Weights of a small transformer language model.
Size: 4 heads of 64 (1 for keys and values), MLP 1024 squared ReLU, vocabulary 2048, 8.19M parameters.
Architecture: learned positions, no biases in attention or MLP, untied embeddings, normalized queries and keys, capped logits.
Training: a variant of Muon for these matrices, 12543 steps.
MLP neurons of a small language model. Each row is named by its layer, matrix (up: input weights) and neuron, and shows model dimensions 160-255. Each number is 128 + 24 x the weight over its row's rms, rounded and kept within 0 to 255. Numbers have three digits each.
Before each neuron's rows, "fires in" lists the words (lower case) most often at its 100 highest values on Wikipedia text that the model never trained on.

fires in: "while", "after", "when", "before"
L4.up959:141117095127105135143168113115102130111125120146131132142101127129128181142139140081077151124105092076143118138169145124102129092141099129121097121149114123142092117141115086110086092175114118170113090106107137116120181151138108127098118129149106149113119120049107177149144099067136100103

fires in: "and", "but", "when", "age", "after"
L4.up752:154136143119113156114159164099127142098129133093118147160107106169144144152148133073113142128138113106120126155141100064107104153147101137116165165128120181166176118128112139105109153152138161121113135148145155124120116147172155113062154110138117153150098138114124095135136122079120119144

fires in: "after", "before", "since", "until"
L2.up1021:224081102118126148121097139129152119126121116162148162115092146111097158172140122088119124162119153081142156136108128122127151158155077076169116095097090136121133151115111105117102132138159134105105099101114084139124147125115131123105101168173096113093132160131142160092125127156181137121

fires in: "russian", "michael", "russia", "christmas", "christian", "canada"
L2.up851:115161139146137129079131137119129144139125119132151095102129158153107101120131107141131125152099067131117101092150099110143123127105087101117108125152125138108135180142091116139186147126142123130114087110062119128111151182121113114161160131138151153143138141144153157138110146081164109137

fires in: "time", "school", "high", "road", "air", "street"
L2.up252:156137093143147152111167136122126158117165084139117140141097172145165114155136129107145142164089136111147135125101184145114111153155154132115113076127104124157106111087137159097151129130150133166150176101094164129128182125119129159176108131121113153103152123119129145163105135103162131135

fires in: "has", "have", "born"
L3.up374:154119163060095118139162103131139173171117148133111133112123128118109132139095109106144129146129153084164115158099139111137116100106127107163120109124117119084118151090129160139139137164141106106136128164113119093152126148109110183135114139164134145094131121139075127147118124071122167139

fires in: "been", "not", "also", "were", "are", "is"
L3.up258:135091123142172141168151133130106078138123103141130155091129139156100153153141104113126095129125101146081116170119101125159118147150122122131114134154142155139104133105138089079154119140123134112151113097082147143122129167113143127146090138145121199117123147133128100105126105129135095125

fires in: "the", "after", "while", "until", "died"
L4.up469:140127183120101089092139139120098128125121085120123122139137084123109162093120140102126107133113120119122138133156072132152136127161124097106158129118120167141111142098128146128117122137144110128175138127094153135133046130166123114099189171105092164132152146119136120104071089057152152109

fires in: "to", "on", "with", "in", "which", "at"
L4.up935:158127104142152127148129129101147131099117106100130161120148158089149144135142143043142151104089093133119171114114110118107103158090106095128159121128166144115132112096093118086093148131135105118126112114123103147167115134153100132114124209140114109134126140144126128159186114134092148152

fires in: "did", "could", "died", "would", "do"
L2.up1009:116172112113135127123204135147087137146122147132110141097123138115107124111115154102167097146101099142096133159128120114114089091144162138112130111088130093120138129061119134117157177157166113104106141100108169119107131146086126077153162150183137145138104121152100119079112130158160199133

fires in: "of", "on", "from", "between"
L3.up969:108126079104112111135143122106106111129183084126129104076112147152120110152088154155135160138162119105161133151110141142184162119120130108104119110114099066138113152096131153111123122149136091152118127182131126165114122105160147123154106157102116112156144127110170132175153120186126130132

fires in: "released", "records", "produced", "great", "record", "development"
L2.up114:115094111111151107122133109135137128163164148120131077123107123137104173088118120087107107126140082104154065160145132122136149126128157113116090065151106082135144126106136122125197164175177118127150150124130118137100124135106115120126105109156074100133127131121122139135134128097105121143

fires in: "he", "she", "heavy"
L2.up839:155125125134106142112117137160111164151129124057140150157115132154124135127145091108089130147118135113120092136087104106140093157131073144143102122141135126161128141120117156144140115123127134100130124100088108093132124126097111127138080156131096127130163093126148143142091099109116080152

fires in: "and", "the", "other", "but", "parents"
L4.up632:101131097110122146109132189136141123107150147119096142153124151107108135101154149057154111098152142103127125129098153128159085115089103140178103177160126132141129123105149160136124151148150110070139168070139130132170124156129142116105106146149110086124098088122103115126110145085140122159

fires in: "s", "ifpi"
L2.up644:089136155106114117149128143171129127074159125105127091092118117151115153116127060115095141147102146115120098155133133117158154166124127121174076136144102119093114127165160146113138121120134118126167135121118126164137127124146171131137133119101096131121158129143126153110102148127096092130

fires in: "was", "is", "were", "are", "as"
L3.up859:141149111155098069148151100085120146114128111169167124142151138111077101112121137099151129132079137138152154112162165109152111165132105144145068129143116176095124121106117110132143144086153080122109109136133087140144136123085139086126147140143118162134151129158142119167121080116125134117

fires in: "two", "three", "100", "four", "six"
L2.up529:095091124132128099119131134159154091131098125158116109129130118136197106097132103129121113125124149099122134147111102110117096119122108153150075106125113109117113144156097151111142122121118137078132132140107100174094173145104144090125106117149099133128148168134090176114064093123131092169

fires in: "is", "are", "has", "followed", "area"
L3.up19:181113078149105129124171132134115161164080079133137145132138111122151113119066089123119130147104156095141133187143133158117120114102095130127127113117095098111121136116142172125170150105158117162128105151160106140135133125093107148163130139167150127100140122143103125141112142119116119171

fires in: "he", "well", "she", "then", "they"
L3.up533:136135094143128118125130115136115151138144142111124115144099120142170185151127105131123141088131111126105151146098134118105157133128103149154146122146179113161141125142120095122115162119128152153151168159129098112085122112137166197121087129086138149125123129135111170091179121120128117095

fires in: "the", "with", "there", "it"
L2.up787:126114135163157135104142110167173144124090165111133108195127203123147132108098126081089175127088094085137116143162070113126115109131123149123121111121124100115170110107152113132134122116138129145119104087130150109136088163135097078114100117128128107144160147124116108106120185115142137111

fires in: "for", "while", "before", "by", "at", "from"
L3.up822:120136105139111108114112133132134155117114148126111092125122109146122108141140126140094128147127127176148121107110100157186106103107183133090159127157077122138166128140137136177093091141094104148128138112095130135113157128138086153126119124137110150105162145130152143088132117113121131107

fires in: "in", "new", "russian", "her", "russia", "police"
L3.up772:126113114152132150113118129078179107157124113143121144150102118136128122149113132104116101127131099145137127152124099143205127160183104052121152132174113108154159145149130115109161119119140167095074100138151137145139184171111088129164128117151136154139119090084116155153143143125146111128

fires in: "be", "when", "been"
L3.up885:144135122156160126144098128144114088130143118170134102166121095128132089115144134118077165120127127127121122109150162170140134153155146126099140120144120131158104096136108145093096145182112114161148087149100122144092124153140157129115140102137105176095159142146141122082136116119110108100

fires in: "from", "by", "on"
L2.up772:107100134122150107114136148128089140119107109166098141125108155161117113125113119082135133141143116155119123130151114155156104153118141135153118090128159152135120101118092104126112151186140120125123109112089167108129132169126145108120135128154116135131122124137160094150145114110140110124

fires in: "the", "of", "been", "a", "was"
L4.up213:119118110135162111133142143125132163153126117163118154114121130132154122183126129109124150084175105153165121097147125198159132098110144136133107098092150142100099114135135168162105131133127109110133096133100156136136148139141089121112124097111107142134092116180152148155156136131109150130

fires in: "from", "between"
L3.up237:119136082154194112145118146124171091111076103157140121121102117128117161126115106107173130141129114145116115148111146142126134152154146159096109129107098099148145160125095146111130141112128125152141109105140154121118145127108109133146162140156137165128161156111125117126162118131122120175

fires in: "the", "s", "of"
L4.up908:127140096139088104145123108164133137161143117152113118143074101174136131135111116123115136094153149169078099172132151128105121106169103152175118100108108103120137155110096117158138155119145131111062101111081168110144090101136115140109125108084109122117139143158150132144179107099110178191

fires in: "between", "both", "from"
L3.up331:136083144154145074157149127133156152162105092170098134146110173147126099106132134141126116138137091139099094160135130111156114143125126141103091114091111135143156150110104131132105130131146137132120123093177064139161108147090089096115159152137100120107130138114121149144164099102164077203

fires in: "was", "were", "is", "took", "as"
L4.up300:159174146110085133173147116104140126108158149120113109118133128142115152127135133094143172092088096131172186175160106107130135126104063108122097139135143119090129156133159086124147129132091109091111146157155140124157101110095093095150150136123105172168117099153129165153116106130162121141

fires in: "by", "from", "before", "s", "as"
L2.up951:130157119116113127189143143097178124128155110112145140119139169094133123122127077076073086073114121102139141129146124132140121152150118155132130125155115133122106120158119112125099151078149103166142145164095132126163158120127157161128192100104104124116188145162176159094147125142160153119

fires in: "national", "international", "final", "general", "generally", "local"
L2.up804:121104144105131128169141151099127111153133123117141123126154143120133098131126112091109159153105140128111135114096110101119121121137180129168161131133117111158150155103129109158117150088118131134169140142074081150085124104104117111082149132138107112172106116130120120107101099154150133117

fires in: "during", "after", "by", "due", "following"
L2.up620:101120066166123109130137093115159119117106080126106135130116108141133108174097136115134096155085176121183208113083117096128128122116137115136149138132105084169144130109141102133135111120067103168123113175085126119132167121095130137128159146126127121139140095101136141089103131128142110087

fires in: "the", "in"
L3.up240:124125159147161167150129127141191157076170116132148119112149149150145121097139116108098122192133103116106105183132102120135121125113123117166164138147149122121099115130136151137143119137088190133122153166142153107133105120174080147152120159097156158086150085133119140134119128131156089138

fires in: "on", "is", "median", "a", "signed"
L3.up895:144116090127167172118133129113148082135087125164164133117114128119169133158139123141109106127123097127158150158133139079119132133119153124145140135165110137113134138118127064146112199138176140106092123133109130155142129119130140120123042116150151118167137149116124127136098123148182148156

fires in: "of", "the", "from"
L4.up263:104151100111147108144151115090117128119107110110126104157085161130121116138078184132166126104166131093137103110106136119134071152134152135158118094135140079063109117155101115168142167107105146107202143163071112120156141127132100104121125142133151142170117095147084116108136118099159111169

fires in: "for", "in", "to", "on", "of", "party"
L4.up594:135141126097114095139113111102117100091125096106144134134169156120138155129119173120126074120156104122142163115134141097120132168082125119133118132151156120159131116148118088086143108153110108135155077127143095120120112084160154144129120134148137157118111121153089137110143128143113129134

fires in: "as", "asked"
L4.up14:149115114134203124121111113085130162121127134117117120149134141105113124167115119087118156125134096166143117149160131118139106121126149144120131129122130154130167136153140115108132131145091127128096110105113128116168096131125099124135132122124121197124164148140130101171148120073118145109

fires in: "train", "track", "training", "trail", "single", "one"
L3.up722:159118133097134112139164158156110081103150118146122112144114137130173141122129113176138091117107137120142112184114139141124107146196118117136120111105086126098146111088100151128100150134110103155150139128133165191145156140115076112123117128142083133149137118137147155096085154131126129159

fires in: "he", "she", "before"
L2.up715:157112098085133122114133163114160148113132120109167136122096127137124159134099106069101132109093122071121119154126132081134108107157123102169127104097144087160124153139137154131117141127125115172086154117123112106128121108089116167140086168095130105116172141085102188102122119127146131119

fires in: "and", "later", "then"
L4.up1006:137146105121138113104143154135151152085143152140117138153141124111121131145127113097167153066107145124131124149160153150092108138092097111076106170119106120139176143143141164141119112114110104132168131081138119124123104117087120154105116105148136120144129167122107112111128125104175130105

fires in: "and", "or"
L3.up315:107128135122160095105144117110126115157058114137125076103129174099111091148186141095144123064177132118134103143137148137132104150136147155106112127102142079102120119149110121162160123139133143116108130178107151109143172128109154114130112168101094111113160146156115122122111162128129158129

fires in: "to", "of", "other", "that", "on"
L4.up102:105103125152101105156166123135094138087143119139096100151105145164093138113125114097144122169148127149149124157140128162122098180120146137149109115127177117146141105139106176121136144139155131102110117149110115149087116098144119121138102145110102136101098099117142138180132107116146138133

fires in: "and"
L3.up285:126098120169144059099131132113130140118068121147132127172137128125121155137142108150141081108143104096128131149169112170133143133151152098117134140172157094152092125157106094165119125110160128133148164144147129165137123119153168088093157136139117139115125129115079103130116143099124125124

fires in: "before", "white", "what", "while", "whom", "representatives"
L2.up659:122139097133072139128109107108157137149129076107101120136107122155106121128115161137100110120168109144080134149092121111143094113152134139122148134152113140111159140095112148116131113087119078151123118137115097165128124150122121073137135132120135109151156129117143168092151144120134059129

fires in: "the", "to", "of", "following", "despite", "his"
L4.up338:140123145142151123138140164116154140114120116150144179152163128112135127169119123114105147085120124134124115157149141102146117124104106145116158129152162136123150128139123092131128157172120150114117146138073155142132140126161106094098105098084095110153137154139158122136176145119149128134

fires in: "a", "de", "is", "was", "an"
L3.up500:136150117130161137134137131140137154112124138111119107103119154095125127153164130095077135121133121162106086152082119157120170133075138143132098179145088145134104121101110138160127135098130158147098125135119135085146117104118145162095089146118123128132129101168124145148120126147146130124

fires in: "after", "new", "top", "us", "independent"
L2.up855:147089147140119104122146163102093072129119111147187144117162122157095113161150115075125122171108141116130156113101109147117170134082134092122116138156082115128090138104135153124144130137132095107112086137130090134115134123158118101146175146159114139152087127084144117114087125099120110115

fires in: "in", "age", "number", "billboard", "finished"
L3.up182:112107120140134096132134131109126121125105134106168102167138152109093160121139108099163123121092112163122133174148091122114126141097109126109110103111121077147156146118129144091162145152126095114132130153101146120117115123156149144079135186117106121117144080112102174126164140138143147159

fires in: "was", "is", "be", "were", "have"
L4.up696:154100112145142110157141111143129121088091128129121156147138200112118124135158080084121122122112154132113091161147142139122121183145075124111129094155150131098112110111129086118106125137145148113101118109105148111109141163119109098130075153108110155165104110091147174116117122120090112125

fires in: "the", "first", "derry", "candidate", "season"
L4.up332:148087112118158118133144160173118083027119127141129131099106158125131125171153109137154085140158101144134129162130135094134130168145124087146140125087113120140118124096125079119130147135116150092165106151115163105149140113123045160144126169106144119081178115139080101124138129125146125132

fires in: "but", "however", "against"
L2.up936:089136096119152128125115105118140152096123145120117123131125126155133098131146142120137117107127135135105125118149142079137124142113118136129123131110137086146146123140104112155144134134113078130095157069066096111080130129133139144131127125105130143168157151118138095146116100142118100120

fires in: "to", "can"
L2.up746:125142130161153138147110174140113117128149120151141123111136134128112141158073135135079135116123100128092117169140120120168113167109115115133144103135158129146124131066121154113148124105096097167124119086080125148118124131146087123138104155162101091127159106129151141130101105156153116127

fires in: "for", "among", "young", "notable", "younger", "not"
L4.up837:155125106160161137146161126107129109137131084123124146142134132158144089137106110125169173131103113118134127110077170126119089146127137108097121080079096096137172123115157112106130101134125127117125102116132131164158145119096123125126103099118089148132143140125151181116144115117128112142

fires in: "of", "following"
L4.up224:099096129144124098122126153095098122134103083116112121147083116133112124192108122105156134165130152153105114149087181076129111140150155100163154135111149119153163125121137124136126148155131119066151117136099080112133173114097132085105118143133122135113149088120123109152119161134112063145

fires in: "with", "street", "n", "road", "mi", "time"
L2.up684:184115156120145140177136142166144125113150074117101145112102146120111108091143103073081131126110140120159116120129117116109093089157079135148143108154075130117076143114135131144107161133119144151119142126127171135145200137094144154150115111143113123115158138154137125095153092131166145131

fires in: "the", "two", "three", "other"
L4.up405:142153101122133117157145134115126097139153143156120098112122124160113100121130139108118116149094122107162093118133103149167089124145126084164125134120125109096139130149108130178112174169077124125156090114094147095101179149152143136142110185112095151138142139114141140129129155143119108138

fires in: "to", "for", "with"
L3.up530:143112143144141123146147158119142163072111124129157146124136130127171119139084169082134176152097116116120131124138120158098090150094125121137153184139174127162129147127120101109158162100104144120123157124142116141091140119105192115135171167133166119161118128114122165113135128132124183125

fires in: "released", "public", "opened", "open", "publications", "record"
L2.up383:095125185114144136099097115113168137143117103146127114123137071135112111122124160062105113151091109144177112111096113116157161149092143083119085117166079085146166096111121140140116137161144129156124127136099135121138190173132116123135119151127109162103125104133163113117168111084154130125

fires in: "and", "s", "competed"
L3.up978:171121114177133095135108168132129115172133081146157142141111107090142148099116136100124110093148143119089129134134135141123129126129125075156142124172126099112170151124101127148061128125142126127131154088163147106104148150101106120132084105153124125171146155111148102113133108088147147131

fires in: "but", "while"
L4.up75:145126094125113134132152115109127191088100139154113122132137139183119087105164130103145109095121123134134111115136125123179117097122100115093118116131176101112134096094107139158149140126142120136144128081158137121143110117141128147158156169103127097138114138131161130147133130073157139099

fires in: "had", "has", "having"
L2.up576:129104137120105136091134087104161104124089134161127134088096137111156164141131087088126118126130086129114122147125113106113103148119142094176058113105188142152120163099106115115124145175131080065132119114102134102110124115111155121161109150124098124138151137131065146095119106084135131140

fires in: "train", "training", "track", "soccer", "society", "trail"
L4.up290:105096135123153112123105124135140099097121114174131097147117100104139091136096155133151136103130124202140135150086107093144131129184161120146117129158108135134126142107122190118140121119142135128162133135150161147139165123121139134155110148133133156148121129117135175126090131112154165135

fires in: "was", "were", "been"
L3.up351:098103145134138136125082104139147113074131143114112141124122159109137142119181131048126151093165115148111129093127076164140144165140115107139123138147143120111110139134127133130091101128161108075154165102126184128109125152158128088122127104112115141153112130115133132147122106134113132134

fires in: "of", "association"
L4.up896:100121095116181116118097126131148133096078084149122119144122131158147139091116105131148123134157124124145091109095126114135121130097105109138126151138137132121131099151134132133123105115089124116169120077108144086168125087135131129101123145106129126131111121157113122109115096138141122127

fires in: "two", "three", "six", "four", "five", "eight"
L2.up130:118147103098133128143132148142142127172076121150122111154094147180147102123115105128144108108074148121141087140107100121107063127140139120172120100123110096145116196155067145104133159160132131129146106107088150180117159153116126119133099105148113148146151174123138154146119138121171123153

fires in: "was", "are", "is", "were", "areas"
L3.up789:176114163177126121102136146114114115160115108127127108094123167098113121154154135108149137105100102128184141138128098147109163139121053127068078122155127093088167141094125107103108137103136099133127111146119092118142117089137124122123143142149089145113103145145089127132144112132163081138

fires in: "was", "were", "is", "had", "are"
L3.up684:109075108156143135116108146129114180122121120122149156163145139087118170112125094074141166097130102084144140072119152127143112128183121135130143113119109152089098117113117100112071143106148088143136121092139136131116100171154127109089124153144132153136164133121130120146143113126116111108

fires in: "of"
L3.up238:126096110112117120141142126097171124175111128115172154151107140136187138138092121063164144107123129126130136101096124107124106163160141117147121138116190127116122138128094131117159163104127135128162082135108103148151142131084129077093084143164158097126199139118114129141156137111138100134

fires in: "from", "his", "at", "with", "of", "graduated"
L4.up666:115126103144101109142130163142131151136122099140106117146115131148098120109134116166113121156144100132152077139125108154150124116148112105113141120096159154081104132139079148139133160132076127114079118140122124191088144146091116145116093115095116137091201126140137103087121137114125128143

fires in: "or", "but", "orphan"
L2.up522:150123102142108131142128146144124103088129103172087160099104170169100130160172125086118127130146139121123099145149128092131066149139115094109130099162116103142094115121104094157138133169153115120129111090125133125121144160130156101091105179126097117139135151139139118123146125121163083135

fires in: "in", "since", "1", "until"
L4.up741:151121125155128136172091127103130155125140106120097152137075121130136167164133152103107138137109140117166105131085155108137129117145128090137095133103086113095153120097113137134133099144089153123123090162084161152096194128096156148136105111142094107091160153100125121143133106159130127147

fires in: "be", "been", "in", "are", "were"
L2.up905:131134146130125126118159125130138125124124134150138130142179128110120099120146141084099126100129118129127115138090102142150122113126149070146118120151117153161100091120130130117178138137096140150174128119085107118110104123168154132116118139123123142123149132134160110103131109169124127064

fires in: "at", "in", "middle", "on"
L2.up90:130090148093121141118115108112126120145112130120099163113160149126163115110140121083172137142118084135146119129120084087140154135105101071130104137186122143135159111115115126168129118120128112110130110117098125097159112136104142089127101160175092130115103058151162118182113125110121140119

fires in: "are", "were", "been", "a", "is"
L3.up882:146152108113125097118149157120131179129134162165122108185134117077164159107112167128112097118132123117147149127159140136109132103116161135180137134129168147154103108153168151151146130108073150128095181133087101137119144121134123147132116102142119117106089128104086118165177099115140147125

fires in: "and", "silver", "average"
L3.up766:113129137131135125123122163107111106095129112140115174141167131147115116143157115092117104156139145108145120116082088114149104113138127117164138177207106110167129162142134078157095104128172103066159152093094067110131088141075137143145163082179124132129147111097088085153116099129136120135

fires in: "only", "also", "not", "just", "justice"
L4.up189:144071113087177136152173163131081080133125063158118138134107109157160155196154109139130068152120113148119110195105105123102113091146084127149097133101083170128149139103134115096115132114143138141085123090105118147139141128117112142156110131154118139112134155129127105109097092130117097102

fires in: "new", "final", "news", "these", "individual"
L2.up728:099085110145114104113148108123175145079102141121150104142108120152129148104127107119133160153119121103103113150121102138114110135133130133137038077092137091140158124128130130105144144137162141138121140146159144113085127118145082084142126119148130127138162143109080129094131114154148099141

fires in: "a", "as", "according", "on"
L3.up106:127091124125144175077176123092146088134104122100101149180122158130133130118149135094123124140083112119181108152141146114129104111146150148085094103130147122153145110094115117120159129125145106105136117137135109150161138139111118145104074094174140126161110153120131157183108130141138119129

fires in: "age", "in", "european", "number", "europe", "france"
L2.up277:114095093132156135091155149110117134099097093096111144115128145133112141122108119109160152107098173153113159143133128102128127112126113106122141097150112095174162105078142124103121135156127090106126146141094149109155113195133107122104147143119116135104104092110100155161136092095128108188

fires in: "the"
L2.up630:086165169118113136075180090143125171127100144125151106139100122134106126126132136097112136051122138134138126179105136145164087097110119129140137103119136117134123117136168124118139130079092174176083152109129137125150130121085113105159097129133089163119161164123146134110111165166093108134

fires in: "at", "in", "from", "for"
L2.up730:136133125081148122145127138142129132129101139146094133110122153148113137073151094116148125175085133121147128139104126120126135135148117093135077103118095075129132142188087114139146143098098152151142085146067145149124140129085115064134119131157108142125128102132121123122137112115183147123

fires in: "were", "was", "began", "be", "is", "are"
L3.up521:125117158121098146146111124119120126114097152158138080144101109155086169146147123132144118179110108119157122138136128152147114119148149112128125145152096155086136141132122124104183118150115140176110092126122132162132136183107136130135128148109166185113184114130130140093085115128100084109

fires in: "the"
L2.up968:100139129140098154116151116164138117171125104139138127170145166137136139093064180133088142128131134160121121136130088134173110087136112144110126118120122112116140116095130124125119107133071119133124118103166136115153124131134092075102128153164114125134121119148111174136087155107120122131

fires in: "s", "the"
L3.up908:108118136157140090144154108147102116145123089149157145095120115167140131098126103127119094125124131122088143158111146156168143113171113084139133161173096147115091139126124084146121161128145133142076153125149149092149134102150150104149152131161106170131128164113084159080115136115117134132

fires in: "is", "areas", "are", "area"
L4.up562:142136140129094117181176087152130159201138109112149115102139117103153111175085123120139147185122106128147128130115157103129138104092064141130094100116086118115142163122127124128145153118132153134140081168083129163149134111090095099134105126142131146108099156177097158121140137103111088107

fires in: "can", "would", "could", "may", "will", "should"
L2.up899:117155126143139139144141125131088095139154118165117155100128140130142111161099138108103112107101132127113119189089113108126134142108156103153095091112137115142150119096158151123122155144123074111126116125131152141105100154104109101117137171171068161131142153120147115096129113159116138143

fires in: "australia", "various", "australian", "woman", "romania", "family"
L2.up195:125127092102185115134172119139118122120110109144124102139137083149110099153138105127143173148122120151113108129134110154162142120084120071164078116119126126123126150135132161149153082098131151139139110112104184104125167160119135135135153121143155106155089101112114129101145155107127121156

fires in: "by", "on", "from", "to", "at", "for"
L4.up978:108088093088161095135139166125119119114098082140124114128131177160139136134140124145111102124108116163137122134118147127161123128074114085137146128137146110158140161127138142086124096131143119138082081133138136146150112088144108154166159145132109099092127131135193129126136140156102107126

fires in: "is", "was", "well", "an", "follows", "japanese"
L4.up386:125152104151086167159150112145175124131138152142113109137119119097109158120146110093128122115121122156121094119137159154086133122094159132133144128144099106148130117162113174157133136125129095136122116154130136112094124116168112101100118126150145098101188130141123124142118154108159134131

fires in: "can", "to", "could"
L3.up382:077121154120162149168132123138164124123113105167120130118124110109131160137153124104130128148103145148106092173111150120151125142096117112171102100153149128143150135084099137145129110115107114110118125103113117119108121155118121118159131139128112136139147109161153162183136123117118138118

fires in: "from", "various", "during", "number", "following", "before"
L3.up743:118125077160129095127155149133158099100147116143135140147140083124167123137088108137124129160100117134171126105122144095140127146135105089098163119116101098121137147148126109120127114145092129149097119151124159137101137122145118144109115107098129161121159121094149096106134152100145109133

fires in: "be", "co", "beginning"
L2.up161:149116137161124138112115144125091145120128117123148109147156100149138136114171136139077142133113143114137143178081122165131109130178138116111101106184132103145090098154122141061117116122096116121155129104048096167129124150092126140149159115174122115159154105100150115125128092134126118135

fires in: "united", "usa", "australian", "australia", "england", "bra"
L2.up989:099118097122182128101157109074094092166156125129133139151111116137106122147141105116127114165096120149129138163082092096103145129115190082125158116107144150168098113110116130106118124105118140136113138133094130110135108124133143163154128124137129147119118108113124117117133140118135146167

fires in: "as"
L4.up194:120122097133147087111137144122144121156170063140114124123119117095132124151106136134091102177135118179148164139150103138154137131144152074150122113170107142111098112119126119122135131140130103174111132114097099147131131166093107123122095129122115152113147095136117141160120109091140142147

fires in: "to", "leave", "gave", "leaving"
L4.up310:105095099128111129160138116125096115116154094152103144101152114157114122142136100160121115111144102106197136184137128168091128124138118131124135119126133112141161150123128130127128146092121080131144118117113155145100089150159143125150100096104096131163132103094151165114109125100120144106

fires in: "british", "international", "english", "german", "germany", "american"
L3.up982:144122154120145137155152157126130122129147110138120078110155113170095144127151160143121128155128115152147117106107093124134131114137141144114128141167116115104148149133110136107137114125114100151135149117107135144138197101103151086121161136140093170183113147053146154145084140113149131108

fires in: "100", "two", "even", "often", "25", "hollywood"
L2.up896:075115086095176145121110146100137115138104089157131091124132114135167116124144130142114122123132120112123103168106085105143119103103125114160082163105111106128124146070117116107102095131150133100113139158141126164124136145087124130130132124161120156105109130151141129162108090116112140159